Weights of a small transformer language model.
Architecture: RMSNorm before each block, rotary positions, no biases in attention or MLP, untied embeddings.
MLP neurons of a small language model. Each row is named by its layer, matrix (down: output weights) and neuron, and shows model dimensions 112-239. Each number is 500 + 50 x the weight over its row's rms, rounded and kept within 0 to 999. Numbers have three digits each. A neuron's up and down rows have the sign that makes its largest values positive.
After each neuron's rows, "raises" lists the tokens whose logits its output raises most directly, leaving later layers aside.

L13.down446:536525515543516455543598516488557603515479557544587510581470558472481508447561418506548430534687535524514493510442582551517430484501550524523535536548526556450475420460501509533465485402492418524434527539521452591514602476555462410463563517505510459598543591480586450523521547523462586575507457421564540509511502521483472535497503523490501524401467548434402467550547500511537460527475
raises: "i-", "o and", "o |", "i S", "o's"

L10.down792:594535497456499545515382457575488497461539483543477442462520509440471478510446526477467521504445486494512443507482532537451445539595542459519412444470442467513559559517514486507445439466451430578527528488542515416554465408475534531423436500449578427467541535359539438596577450510515495495466567524444551530478450521481512483559526542532491613554464521479578487523467559532477498561578
raises: "\n\n", "\n", "-", " as possible", "- Col"

L3.down690:524444413495470490534463541493501525441440525495446518457464485561477458524432559635444470559514399518481434472538489460480489497425546425458461474433453402575551538541541505557475493541550550614539442512432520495537467430498458525515499597444522550478469546526568397630464518566413533535473576492543534520560435532518421500398501536504514462506409476533531516557512393562445495481547
raises: " These", "\n\n", " This", " Each", " In this"

L6.down368:507464479483490498521497526556519446568536440483498500444511494503535505478444511494463383506525538550480576563513416477502497431476564583555486428566486444552478531477570467442492433428555412402588501409518485480540463447538597442446476481548461555568511527520571525493523489527580447455586509417546499543518490505552586572478453446513501392500507513559476479512509549489473401471555
raises: "\").", "\".", "\")", "als.", "\", and"

L13.down452:545498498427495492483431521491513491504454506521498442547563449540466475424569485480446418522379574527524495488530565552497475443418495485573470486563480444486554515602355529430554455489455541477602494605472436490558532427486548543507597447489510513548506532629429610475538453453511470498529560475559434500505436488485444523525609490612499610462604448499565502526523553603506480488414
raises: " was", " has", " is", " is currently", "s were"

L6.down4:474608505515575472545494421467477486442488497518594536436540510586461461541456512531495611485439425559455531493486451461477514559435419557546545546467523608477517436407479461506484539548508543487474503533517515554470514475465525562504481455492462474463492475481503534474550508495468537486444509514587514479429543484470477456501485597483493534505511426453538449459504507526465496525435
raises: "|---|---|---|---|", "= ", "=", "|---|---|---|", "|---|---|"

L13.down250:479502542469486622502475473445374509522532463492401553581458433495462500398496510477481508557420498438609472477413514556477499476504469556418579511469548513466494513478553581492376470486498458551616489558416514410543476441514458352492467481584475524473478423549592556435560514477469546517521467413530437442542482530405379429517557582457484546542543579539479488518496380557508484615456
raises: " of the game", " of \"", " of his", " of W", " of a"

L13.down772:543392558533499552475511528459569439538503484545549515541498560498465441517569518525539541402515470510483509521508487507515529487481604482473444521522554456485453491463477596503530577486523603578466552585550449553524542477535541493464484511440480534473563438502597507567485426488509560474468542506465554476463478567554394505423375496588551480588483375568531509534506502501466524559499
raises: "|---|---|---|---|", "|---|---|---|", "|---|---|---|---|---|", "lets", "ance of"

L4.down40:524490492525503470461517538469405493479446444447445530394520464580485461522491529578483464588474375544479481443485520488495554450461482478464517557530462454560488529516519525501485503487490502569488443608513457470539539459431339476580461538424550492446421542440565484514533502489419522483449568389554505502535477541486430502447432517558503406517475500442513507544593424588471529483563
raises: " This", " There", " In the", " They", " It is"

L9.down3:478476500472447464559472460407483472430563498486546511452603492415475500478557562503491578440566614488481528401556454519564455475478393446486521497502528438495532581407551506526539478551434538482553461470512552460508444527473500468477453456579542568507494502589527457457463516524498505526491554474506473540507466571464489433487549513450509525486479480558360482479498598506490460535467
raises: " the m", " the s", " it.", " this", " the t"

L13.down353:487560483524515505485466504466432427480534511527505454507513480573527481541506443499578588473487453443551442480507519523483403484537594510460522578533457520434381452538506479463498520527530495513415485515419548568481529525460416532543515452528519483435613547526592504520440566549532502454459461589547532518497497528440517531467484486462427517626535453390488581424493462489463532510566
raises: ", they", " they", ", he was", " it was", " he was"

L4.down665:455457605481474403566426487627442559468465511567481484504527556388497551565529570482494464511503568575554477510470471415507487494485514505572411461526531356455578547471549529584461509540544488504484479518551434566491559541467506530437459594475510522567525559465467444413561582488507530513489483486585513485552440461577446485477523455539466470410559528539483470442511563454518524449444
raises: "ing==", "== C", "== Disc", "==", "ation=="

L13.down43:586536534551440544501458531423484427504506463591449482518530535467455398481461465485534528496517567519500530522459539500480427492472487496467475503468427418508478422514480538481505353549476541484523552451586546450551495504525524525467457435495458474382565478572494463441426399477487524441443521561519468501553491540440533510564399467457589544534359557560524471467441571550480507605415
raises: "EFA", "ances", "erek", "ance", "omin"

L10.down675:422525504532564461532532494478556535505532389524384499463485532512408439484443584459509509517494450509500520462567559432487606569596512460423459479471474516513499508484414437420618543548407554459534431490422516483507521456515545623457539491543580511262469486498511546478478552490524460426535493573549481460575491568506501520506482455525526561528458546443520512563604487470472496352452
raises: " species", " bacter", " organism", " orb", "tebr"

L6.down491:477562473537492472444562572566581407500475515492442502461507491573521552457538513480486504474541351540425450549500480458509483439410504503532525562509525460515531525412465498606534432524513517411507451467520529382538545380513469554485537474547538473463549491556536407468453404459577512416522622445508546478457520465474478552415479559430482510466578418468450474574493475515412432497462
raises: " Additionally", " Furthermore", "\n\n", " These", " It also"

L9.down133:420481637542529532481417495480453506514411441536578515467461520514538468485547450509514418445494461504542504478492484438495432581529600432475545482439493451442468509484454499465446498458493515529537592533481483444447553461573471531428509538392532518558496454571469383515448517447456517390400476497446520561544460466551437485473528428551530486593493472523476502562519482582494492503604
raises: "or |", "or", "or,", "most", "ori"

L4.down109:520519481538494601517523552490503486549518395450468476521591439496504557455520576478542442497541445549513477470642500600490569529503499439439555518529556497470447472445385471530377491478546587364491429596467508458417501483486579497552531649407520477540450574443544529543457457552431518495529450571410506525541464451492378429430522567525519501520444487487487467480475512397508516443442
raises: "- Website: www.", "- In", "- V", "- Website:", "- P"

L13.down227:599507499485512469466494509495514572448563440512476492465490526485500497528517363451458514518475573487473443573532474376507558422443500482472518440427501509454429511513477449444475549547557450503480399497472503587399556452597554526476417423450584549447476460574425593526465545494529497435474538492523458469500554454463512466564406479402492517487454461461373478500485442542551483557379
raises: " some", " many", " several", "to", "min"

L7.down727:524574554500473565514518444535460455486490488527516523484570546439532601564610529647491517487463471490517544433565547551502585493515583572541488513480457544491575481511555536448452481537496533516484558424510571552487494515452502493564512596532454406424499487486505445518536505498456482517491438597515527595527460551525444463440464439514493424567563479553469511509456563431579532532484
raises: "==Career==", "==Background==", "==History==", " ==", "==A"

L10.down158:482528503554488509468494519450435500466477468501546509513507519534514483502361483519566570512450462505538479505490471500494504465459538559554518597530557566414513491439501528497501563496608528489486562483491462568504510494440438569525501426453449473428466513453555556561564481492465503487465463532527454501455498528508469457480544493457531583519450515518570502478455523428473557521522
raises: "==International career==", ")==", "==Personal life==", ")===", " that he had"

L6.down731:455491443532471485447417432495389522565453457485432432524528522453509588482489468532461455496500449439490492438553524551510486504442573512512408479540477477498466521531503576570527532475508556520518478477519533516511533468482353518458521571448575546507446477513449518526442510598465505505563440490498494499524466467504417489480398484432479555517510538548421506590486479430505585504580
raises: " It was", " It", " There", " The", " It is"

L5.down780:472576459456444498485522480487554467534489535527496404546467445548468467536428508406406531538504388554476559501433432503446617457503483445528518476546463546572461510432504477525511467558560426423468599528507551464442565409538491560480534369515529472453468547579555483524510422467427471572461489551554383491429486512511521466558501499533522517453535522464549598533437537623472403456440
raises: "== Early life", "==Career==", "==Background==", "He", "==International career=="

L3.down509:473490517434636558439467563517419536491506470493528474473551486581529499447470545528557471553559508530535511479506539503565529510542508504544505447457453480576529427485589431529553541510557484476437581538500541541466484481553533584533483474552518512495487573492530449457481497584411521493558441492478526468433511574510483529485497485568459464424505519518384473556506522502599519488446
raises: "\" and", "\" and \"", "yt", "k.", "\", which"

L9.down602:558401535593431530480541454528462536474451530473527503470521469407607421522490592502612457389392546476528535481469507496451477475363447494535562507531504537480463450534506494528461448499473541488508439507525485492462455515516524434517599520524456491583513511473515511443503588388518505533446563473498555514407514499547633470507467551445550541483457494546466570514546564519457522658439
raises: " government.", " government", " minister", " Congress", "arliament"

L10.down146:514533509473475531494504524556531391542536485511518446500449502498557416502532445518549558647464475514523572513444514534469535477520526482464554383524549468478506570547443411544515523410515514483491456459529481546517491504504547529570509537474535529450560584441535515521528500532566564447488570544451413483560522432490430589436509502563434425475540589598452509472579550585544526459457
raises: "'", "',", "' (pen.", "', ", "'."

L7.down52:441420498542483509509417436463502525597457434522530459584588466514554502431593579477455372541503420464564444559462464549457441579556503527546556472487492525468504562507473479579468501529513444533432468452468423492539484535530476442558499535499590452544456522512526409541581418435431513404477418532579547532501550565545459521542566466455453423481509502482472493508366436471460563516527
raises: "anding", "ending", "ided", "ands", "arried"

L13.down511:453507495480526546407565471474581528403543463514515526546497499517513523489499451539473497459589562465560549458499540476469497528519538514464498480585623508415514610611434444418497458478516466596539460512419536481524483539432483463521604574499472529579416434464514541430449428530444416529501476511530567593461453437498475533553479483583533412577559524587477531590456564583495491488577
raises: ", Minnesota", ", New York.", ", Northern", " South Korea", ", Rh"

L9.down140:515533500547538503513529462481509402497449436570516543498512530578468470471468540543511587437394551505481538512465449447469568542522455585499448494493515503489550495532501502475522520526497528499439453605571442543548571452389458576545486405580409453474519517555583546424513510505445558514465519475550479461512449519514465508462601545470438494521491474463536457511464478486480484487455
raises: "==", "==C", "==F", "===R", "==M"

L9.down424:553492441570464462524478462465615428479526438516440429451438631456476457469493532499595532463517512477619582499527473528604470407477473594429427494507545509529535436460521516538437593522504496507508431489496552459487550485555500478544453494646446539523430525411496480399492484498477500446448488523523507430534541512550504490477500618579436493519505477512492449560562493478537539523552
raises: "id", "ron", "ved", "ber", "cer"

L3.down428:493479508485513469524519490494501584637353519517431527477504431458446509495529576424515522492480412558561440464467447603410530500450504539502540522508514602455414484473530504555460595414548629505432518459393476548486477523490473499500489611441458439419458592516504451529505508602568484514500501457478547452496397396497575534475532666540491474461470459532405461416546587556444472518490
raises: "- Website: www.", "- Website:", "- N", "- L", "- I"

L5.down548:538504599545440507479434588490457488674618470509408537509464625515464512500513505579580514467478468450529454415486458510460551479493498580502472479483466446604458526475613554546498488461576504571568598483607566557525515485510515574537501526466528510464412585481456468557511494539519559496428487542455499527462476482502538474482492536503423453554589534486502460503490512580467443455501
raises: "==Background==", "== Early life", "==Career==", "==", "==History=="

L2.down819:565517454406537538529390443578520535469534462542460518522539449576593498596435504545506539560507434483519582491454465530541442606581472467511561510548526445479487488546514606479430479476460504480636524507602544623499494457526544537472465548507539477527482409505457453489559580482452488458453535477497538470513438412468523485499402486546507467527498565418506495489536406402497483520535
raises: " name of", " latter", " end of the", " world's", " same"

L5.down17:476522468495520564633514481476499528571402479435480532481534468387472471488459625413409517476604451505557486509507504512504527446469497476521428515423474539466501531539532554635451553488482574484539389509538524449519440528529484442575475571454487448536440560518530531542490445507460478461486481543414505450562449416435455406483573452434589454500488534513447542438515465432532444478523
raises: "- Website:", "- Website: www.", "- Rank", "- St", "- In"

L9.down471:498540522554517569490441468421489542557480463478407502445521550463574471509473507466512485531546496579404455492530468564535519494509526469534528450530554536395443482562455475423511493515418541491565493455527488501494451389460417519407573486518505577404500535522572543412493650528584447500353472515475528528481499467499507392537575503539450515488496467494506470542560477536556584476553
raises: " killed", " kill", " arrested", " arrest", " suicide"

L13.down493:521546538495546454519455472548451539520543488492498549442491468491495503533607503500459501548463602577498576525477491471498536491591448469487526605522456494574548547407483558483460494605492489493426508532511499567472476501480531413554510505587378404509417530536459495460392532517489668480489492451571501505511530494452638566499629415585423469462502541515528517548502460477498451460545
raises: " include", " provide", " continue", " create", " have"

L4.down118:504553537540609499476511527449528515499515547516461486496575492525454618495518500484491466502497410514486474496541471539489465452530472487475479553549547481519523574498478510564537513479501507467471471485473537500509447444474523511568610471456489476464487484498525551507467440501505435466522539485473504503548470414522434530456533519421417536561492448552426503522450452510473520477516
raises: "\n\n", " Additionally", " It also", " It was", " However,"

L9.down261:511517570469561449498546496523577507441517456483485413494500475476522471423534464543431439551472350574500474576474466532559634519477525495525582475476496534454441450473409481491497495604551439455499510440592460475523549463504574593436633541537403498461518584450548522469465426524528518530408467504501420488349506459487445553544434473449480455539414492519495434495465407535522593472491
raises: "s for", "s with", "s'", "s ===", "s, a"

L4.down350:483451566476482570583501509458437480501467387380486521493565469530463484472484537463565535523465575403553472525537492512481453533489432384532489547598467429559545448575476482503548567494463480420537535517465488438503482412574462405498486510527584525506505496480517493492581489547510476449515495537508472426539511528480444531480449407379533551508466507485449453499479541449502568543368
raises: "\" and", "\" and \"", "\"", "\".", "\" The"

L5.down429:488552419579499550557533462461473469476501500537540558455531474540439522524539536521478573429550484464521542384520491545510410527497522535407441401470541466488457463585498511529505497553358486489472492560481614508555517458478478539351538503593519443496510525496505551491502526500553484513478562588428414550513469452517530526503429420475407500589546565541489562440504445454545515528535
raises: "ever", " the p", " the m", " the s", " the f"

L4.down817:511514602524510544528432583584453498527505440448499546538549548544470395504482523494574511502523565436525472442566476526501480503441471445559497594539544468462474438613500545482558487586548548518507530574521485434530513506571480457507473522524531517464477549513562441481572593495576492482445519509544517507508524469478438514486524435452476463569596475500446555538554527497589513578555
raises: "\", and", "\".", "\" and", "\").", "\","

L9.down818:460503511592508478546456533515609500419518543544572541498489479656466527527505452495581508504420463408511541474456507551480482498624496532522513449489562533481461546593513460574500496457435436510532562519504540590486545542437487516595554502553491532554533469537476477570477515514506495508522541573520502556514418401540470493442516537469445451552521445488504463462528521454509484586459
raises: " it is", ", he is", " they", ", they", " it was"

L13.down818:504479397494456490513398530459509552499418506522502451518559488501522456499459528493481518442544532435478555415558471534381468508419516505507498494543498574544505428545503489536532525506525542471500382534611477429467459489600413475545487536542547433514528498527463495518491517525478426436542515464445496492469529517552402536465376541618557484551581449493426439367584475385456429528425
raises: "h", "hu", "har", "hi", "ander"

L9.down668:513497586492503490406465401512508506461484445575497508575513570465388520525505430557538468475455487524501482520468367399482485526517435606426465568501623475530467450419483544485460551521515503485488572455463511476396557452462550509522511545466447409444491598403544346514443495523506446547533480443525420486475476449541506502421494449419420537508546495443490471476480539496464410567501
raises: "== Early life", "==Career==", "==Description==", "| Preceded by", "==Public"

L4.down465:441554493500497461523520488548502430603452509503527558495500497529532457443486529548381485519482443500450397518597509496496554419516578478540465595472501541446509477485416594579474554528502476508468488418496573473480576514455523396500482485445523407515479477540503473525519462550504523510500501526386548541534518536501513456567413604467495520533572527511644553453496536452510470557479
raises: "- Total", "- C", "- E", "- Goals", "- Sh"

L3.down319:508618550536516507530467543484556369477490482447484465456600388591488500501516506593483478587515425530511540562473470506460534536505500493461514525432528449516568547517435499546497446535486473499418459608574534473525464526447444526548459468443513509454419517458482463526540446487427454476430565554461559416469502512511533528434449556485515471586482454525482445461535463534524505494478
raises: " It is", " It also", " It", "\n\n", " In "

L9.down601:530467583532474484586485521497500466514460407436503550529591561574548516522531473532492526567537416517584518464559414511547570497494546546527475522536521354476494469593554489479483560563526560420510459557400417503494506392494453500497523519556518471506554434529432493540444489549501583522517527441438501511502468541474479563452526516596439507564439467481512344483428536393519483444469
raises: "==", "==T", "==C", "===", "==L"

L7.down56:463510553489510590482544502528572501466494566506572546581482488396473457491455480544521478481509560502514491466449604482552455514423506483404541533570542502487549446494503548565444559436440573457577476438456535487446494514573497532509479584521407543572475447498574664499457537444523533505475512420529452493436448403520400485478474510568481484425524487465547519536463475313378536493433
raises: "ours", "aces", "ities", "- In", "ors and"

L4.down212:502554559580558508492474502495510521428429456444482574545563401551508410454490532480502445498475540516552495493484516610475514546520528514501508497596429428507562448548550504483504506541515491520546487563535513501510394484500472491418543503457490460513507516517459478562544570493485528466457411467508633518512518485507458573484506506483507494545463469538449536409557548417506450634390
raises: "\".", "\" |", "\"", "\",", "\", and"

L13.down492:556407479552485505439400482501436485467592463544434473483456499471475487562538452533457557513586549518599428504507523552549534425404519500441501527470517445535409459477524501506488405520389578544544532526515434471502491468494536486495509454611502544515492507540641463454501420584571519444603484517465502391496482575547389427485545531476518486491506489473515544539457464482477485493445
raises: " of a", " of an", " of \"", " of his", "day"

L6.down100:555565594518604434483503526551450463539480456476433502496544557580503490502533499511509382506546451455576478461593422468525606524445463503463470478478545483526459580490493468575434464482552565480481510605493560457532455513446508480556452496626461530528530519449531447531539485514516431525458547513437439600532521451439435398446546530515546478487544499481474443475472585458483431434510
raises: "===", "==", "==History==", "==Comp", "==R"

L9.down597:500507507537504479457447506471472552492449531478486503444478448554485485481565479469518529640527562435518493516462443501445487491595472529473491537459507479421507485473514500624508555465525457521506465488472444437507423510481462471611442532466521429488525493474529455524445537520461413505489452462503418486530456458545486574494495477482341546607500480505520449492502461505551523575562
raises: " While", " In the", " There", " Its", " In this"

L13.down684:473531512479453488493492478524513498580460589495442418503545488534441485501556540402470502494474566414557526483512495615462462497531432539406495524527507482546474582496530534560535488460533489485531519471558473475462482478474508522634440464461488455554568684420547458553435478505516433518573517578462550461510483470524495410540531504459453480480463575479481575491578544521581442515531
raises: "- The", "- D", "- L", "- N", "- A"

L13.down575:473449492474436497538638510504454602543537471532428519450488531453539540539528455495488497406421477565531510521390481426578496471494482548474561497559518518459524527523452489451495503415557532432459539502448560593496540555473552515568513447442551556496521574537540520494508487464480504468444498567485602478550479489568605465518534520537482579451424566463549488546557385478449501410496
raises: " by a", " by the", " to allow", " by an", " by President"

L5.down700:496483510434524467464444563578506449550439514523484533504503366567509578475498508534437505521548551508565476424508464540515394448509477566471486440496426515506414578484466511573438469502493529445510453467454562439496519501486499470562475595472467490429547473491459432565466449489492419424426534434422573458493398433423474505495428431490409400473488545467401513523533473431465511495505
raises: "- Rank", "- Total", "- N", "- Website:", "- Website: www."

L7.down541:500425612516465484444466472413471589442582502575446545523430503509505540439557473438528641516453512484513471510433538463423442413465497506511499450545484449569508503546468518505490470548392490431479459506449477565463430443492569474437472515510501507496583473479598545519418516411547502483421507552546508551493463467422432499400491507402490551491530518441554488386546504432543577511423
raises: "ities", "ance", "ances", "ities.", "ely"

L6.down729:460513520525557548556461568479501422489495441489553482444515525563557551407409605441450408466480478498470559456462508539523467531505579490628499444519476505566505488654503490475559451471508488445466409441455584437495564456531483461496512551527470544510521543443465545539587505534547470476526444399460531548452417477475552474563504527496474506548502507522582492562458501452548504467534
raises: "\", and", "th.", "\".", "\" and", "\")."

L13.down768:448500513436520486575509433467519579531464465452499466460468516403439497545435503482497497391549427471512386529401508496477546514442434522491584472415504466456586469505514412550563417394475444494539457520597537576483456467521468546525482463554574551421555575424459561479521494564506531470500546497438451563525469487565518449465491470545524530521436460452527443521488539501586455399553
raises: " level", " level.", " platform", " station", "aire"

L13.down572:493517433487493597521411469567419472500576514486383552513509494438523539473594543556590445517425596517456490480468551552482422486491518456480493577476399421517406497474496469483437536566576534508463429542531448495464486566404567578569516491458547539522465510550502433551463529504512586538479481407454480462447539416553484460448477546530452586427541478511544379486505498421509410452576
raises: " were", " are", " were not", " have", " have been"

L9.down339:494520481530526526596431521520500427506521462546541547515489469469480537467459476543514535389565522448483445574481489478461495504567474478465430545553508523494523499580491471539518509425490485488474478500551430520504517427513441452435594589550590480425532480491504417528491537551526532450485419510534579556523552486549575477445471544498417506516513331472467506534402502447475482599417
raises: " that it would", " it is", " this is", " it was", " they are"

L2.down172:489481512511467453497454528527518471532512432540451554516490504549493604510596497498498486496499412511503488530488452482437535542426491566549575577481482422485485549532472490588468355472526471512395495425518513525543515465465483525534577543490480465393468489523548416585450520511540469519457510596442488590508441585564489517474386594452444483453463523468492500522495433545509500468481
raises: " This", " It is", " It", " It was", " These"

L9.down421:498496439512560348541484510569549586537549484501477457578504549586487483505482506465485576555517554505496416440414585453523469482487460590530563597654530550506465444570508467513493548435474491511497494456477449561542427562519456461457516459476494444528437430505440489435515462662611558459444466386517497439477481519463456507523509573556431476393546515467527482482454529571494527515448
raises: "=", "= ", "way.", "Music", "|"

L4.down176:482440384505552557443534403544480489477498509620496445444567469553543554520532538499538532608605452470491578453508493466543509552498485518480547461517516481486476565506517460417458486460514524527574566517549523554475504461532536547503492540409467501517584361517484478584474556496526485517569512468507526519534557415447620554443450511478557437507537499458499524459506583399393449553459
raises: " latter", " age of ", " age of", " same", " whole"

L4.down512:506535556523530614476509444488446516519482531526497474488466548487515438444520482540516479494466539616540438593458536515390497503457507515525477488570530467474492523460474482494525541534540522450423581475481572509482410516465498476437453396518481460478580507512477456490431570391505559508554556475503583447505528519567509537450524526504524548502602562567397442428508464558481444481504
raises: "===F", "===", "===P", "===C", "\n"

L10.down139:505427477529455578483499641496480550542567510478525556573456462572495494587455464565463541408413429459536477512490504481517564571500548477383464544523459443447540456461490527557456482520596530524437543500576596528503552488558520460398416565595551528394531415492456514497541490536570565631474559501435570572498469536504453617432409531440576529516524495453579430498521485505470561474462
raises: "ties", "ains", " instruments", " articles", " places"

L4.down754:576428461538495480396484540437476439596574460560447522494512545501496517551410530523522515418529475466556514465467463556589570532502500516485529493521425415515472481481564511516529484504558442496577518453565541551531551444586496477531525496454490458451436581492490505517616477479506537509424459514498531598436411523495517442496559528491469448465523553540517435572516564592522460559458
raises: "==Background==", "==Career==", "== Early life", "==S", "ever"

L13.down496:551459514586550517444461450472452539529511460510453523520606421634475545474483580409458458589521434547455506514528605599565443438573522522600422472615493465559478597546417536522473567533462491478578494531561405579489600555399411468449527567460402512518449457494450513481428543481524534530492473470497522469545453508494510566479536581531546513476441379468463560572495546488491576418440
raises: " has", " became the", " is", " has a", " served as the"

L9.down299:558617504451505426526418458500465517469550472505460512468595498598479514474612560518529461549539458602404570543496603484458491516519497444496519600561430507547508501474417603489500516609493439476502464563519454518483445504469490453502583489595440511529461535524429441479427537510566647467451482452552485492484501511526508517491543430595444445559428570509472476511511464538455507518545
raises: " have been", " survive", " have a", " provide", " have"

L5.down205:456458521576596444371468515542618517493514522437484471538514478527481541504556417440436518521464629511486477439489462484468499486466418556547584532515517590497473522529456541501506524512411469534467500499445551471442489487565473617540466517419535500445478472465405509483505506559536467483452497498495406460492513484614497446501533478496448552425498666461512483536414412464425505443509
raises: "=", "= ", "C", "L", ") ="

L7.down379:495506428512489538611399408475420524444528520512481516529540493354472527488490450517498599511440618451526530530493483584502489480538504472511511469510492510461522405595488514431563548456518535522538538517525564518429457406515526445406522582489493532487439567467505464462587625530459562502534418525492495472503530451511428448524519390457489505568405499508519515506559479421539446579462
raises: "\" (", "\" and", "\" and \"", "\", and", "\")"

L10.down100:415578530560608505553533464626486584504474454522521450414554558491535559450533524519404445424587441451377542427453553492465536514607603456471482507502528553520435450627565488529575480579455527474415530505527562507439473562513504559558527460536499487484518472560410444484479519607558455575465478455482529564547512547485460488482483419510503400554464509438483580514402504508387465477553
raises: "–", " end of the", " February", " mid-", " autumn"

L5.down760:503409543541521469505507389507455492500560369577450568493421412450493504511579500572643477501450455478461488510517425407510538487494443509568517525391572456529510470486560517526510516442526527510483465584475480523512509514433535528552472482434457499499542455594490516516480498498443572549559536498522494527521506597524529542405451534535464507508510563443454519506423570482492536532462
raises: "|---|---|---|---|---|", "|---|---|---|---|", "| Season", "| No.", "|---|---|---|---|---|---|"

L13.down396:445437573559430497466512455472563522478472504527582484530485519492540491506543540441451466453547514470485468466578536459437522470500567453567537444469374456525468472512496493429408451530530517533516496513525552466456458477572508483530422535474582555517562469560526455533573506501498465407456596489463533503433480472480570572469396557486472557489518478444501396438510460461466479528592
raises: "ho", "ha", "hi", "har", "hy"

L9.down730:507498499474479485517462489593451516515476424460477505501506508493520458472519544488555571578508539556487564490488461469496668478501512427451394505417526495507532531455426454494500438495454514500540423560551499467424438553476458514495476587443490431591422497469615534453497573511534449364551547455485490441562479473542525480568485462503484469508513488474469513516473483529476500449581
raises: "-young", "-he", "ying", "-h", "burn"

L13.down626:470486406444545514439431444532543538563479500477565527427481586481479528388397429529588440623575545565552575445497487497505567536430493465545488544553504455488638523476478541359538455515482534504453504493535550561449575552542437558488579518515501496522478495524471473500505490530496484452422497527559458512424504466562547528436484534396510448503523522499562424514432443552532484481519
raises: "nica", " million.", "angle", "nik", "eport"

L7.down348:418491404475601535453503504428555508498525513466386505486570464449487417481492542461615482608449491589498525500571588486557491537507608485509511527479535553534559460534554466547508519459477493478510497494430520591485461514466431570523412468556491479467525589479471470519481424357490472577502598503541497548518486554457455435580455474428487543554517537541464480543536547556515483529476
raises: "tic", "co", "ne", "na", "ta"

L5.down495:477595552574550468447490535500554453538497545488480468449582496545527591512495494549549486507499371492489529565503449474504461470508494511501525550575512475521497559492454494559488494486495482539496430482494560416547525502458494460625548497429503440463447479468546505511485504486451457533499536443506496488542485507505494514412500601471463498526459408526369487538471427519413479486523
raises: " These", " While", " There", " Additionally", " Some"

L2.down826:543476475522565556518448557516433432450500525390497491570536373547460456453459534481566515457479562400598483470509463538531410493438453360548512561601499461577497464593497460467531582479550465490473566522539534465532463487612481446480482539568530499484556508501511505461590475532461486442495464537455521480513557511543517523467517404417506482528489536512539460566472509521542565439452
raises: "\"", "\" and", "”", "\".", "\" and \""

L13.down497:569473505493533487457435549559462533503541462487457519453496477431517547492498553551503490595552405440432498491473443466541455471530460424457448594606508470532529478536488484506506469510566458500449469507516465529488439443479496538515584505460536483473539435415525510487599547476535563387419553475454543455509529465561400411468512488392447486544449518502500479465541525573436547491503
raises: " These", " Additionally", " Furthermore", " As a result", " They"

L5.down789:492542490505527542467426577446497436572492511551505456424562568533518595471447442504457437583467404518480468489551440496549462462492602500576466489417513529480559553463460516551471513499514472463583527467455515423475530512506438540474433477433505461482605498446565429524435437520502447466490548425506496545498474426395465480459527450475384425555512526577493495503504491432476423494604
raises: "\n", "\n\n", " He was", " Result", " He is"

L10.down303:549477499476517515519514504400486551544499487475452462422498498514535468541564532547592438499505573559461515537487520560556540424489570545486496471551478529455445458529543471416466488478507433554528460525586498483434455438507522431441469479588511505485463468516454596407471581409587430434394551490532619593461597492371580577505557532452503515481425534465518500584530490574488614502479
raises: " arrest", " kill", " injury", " resign", " damage"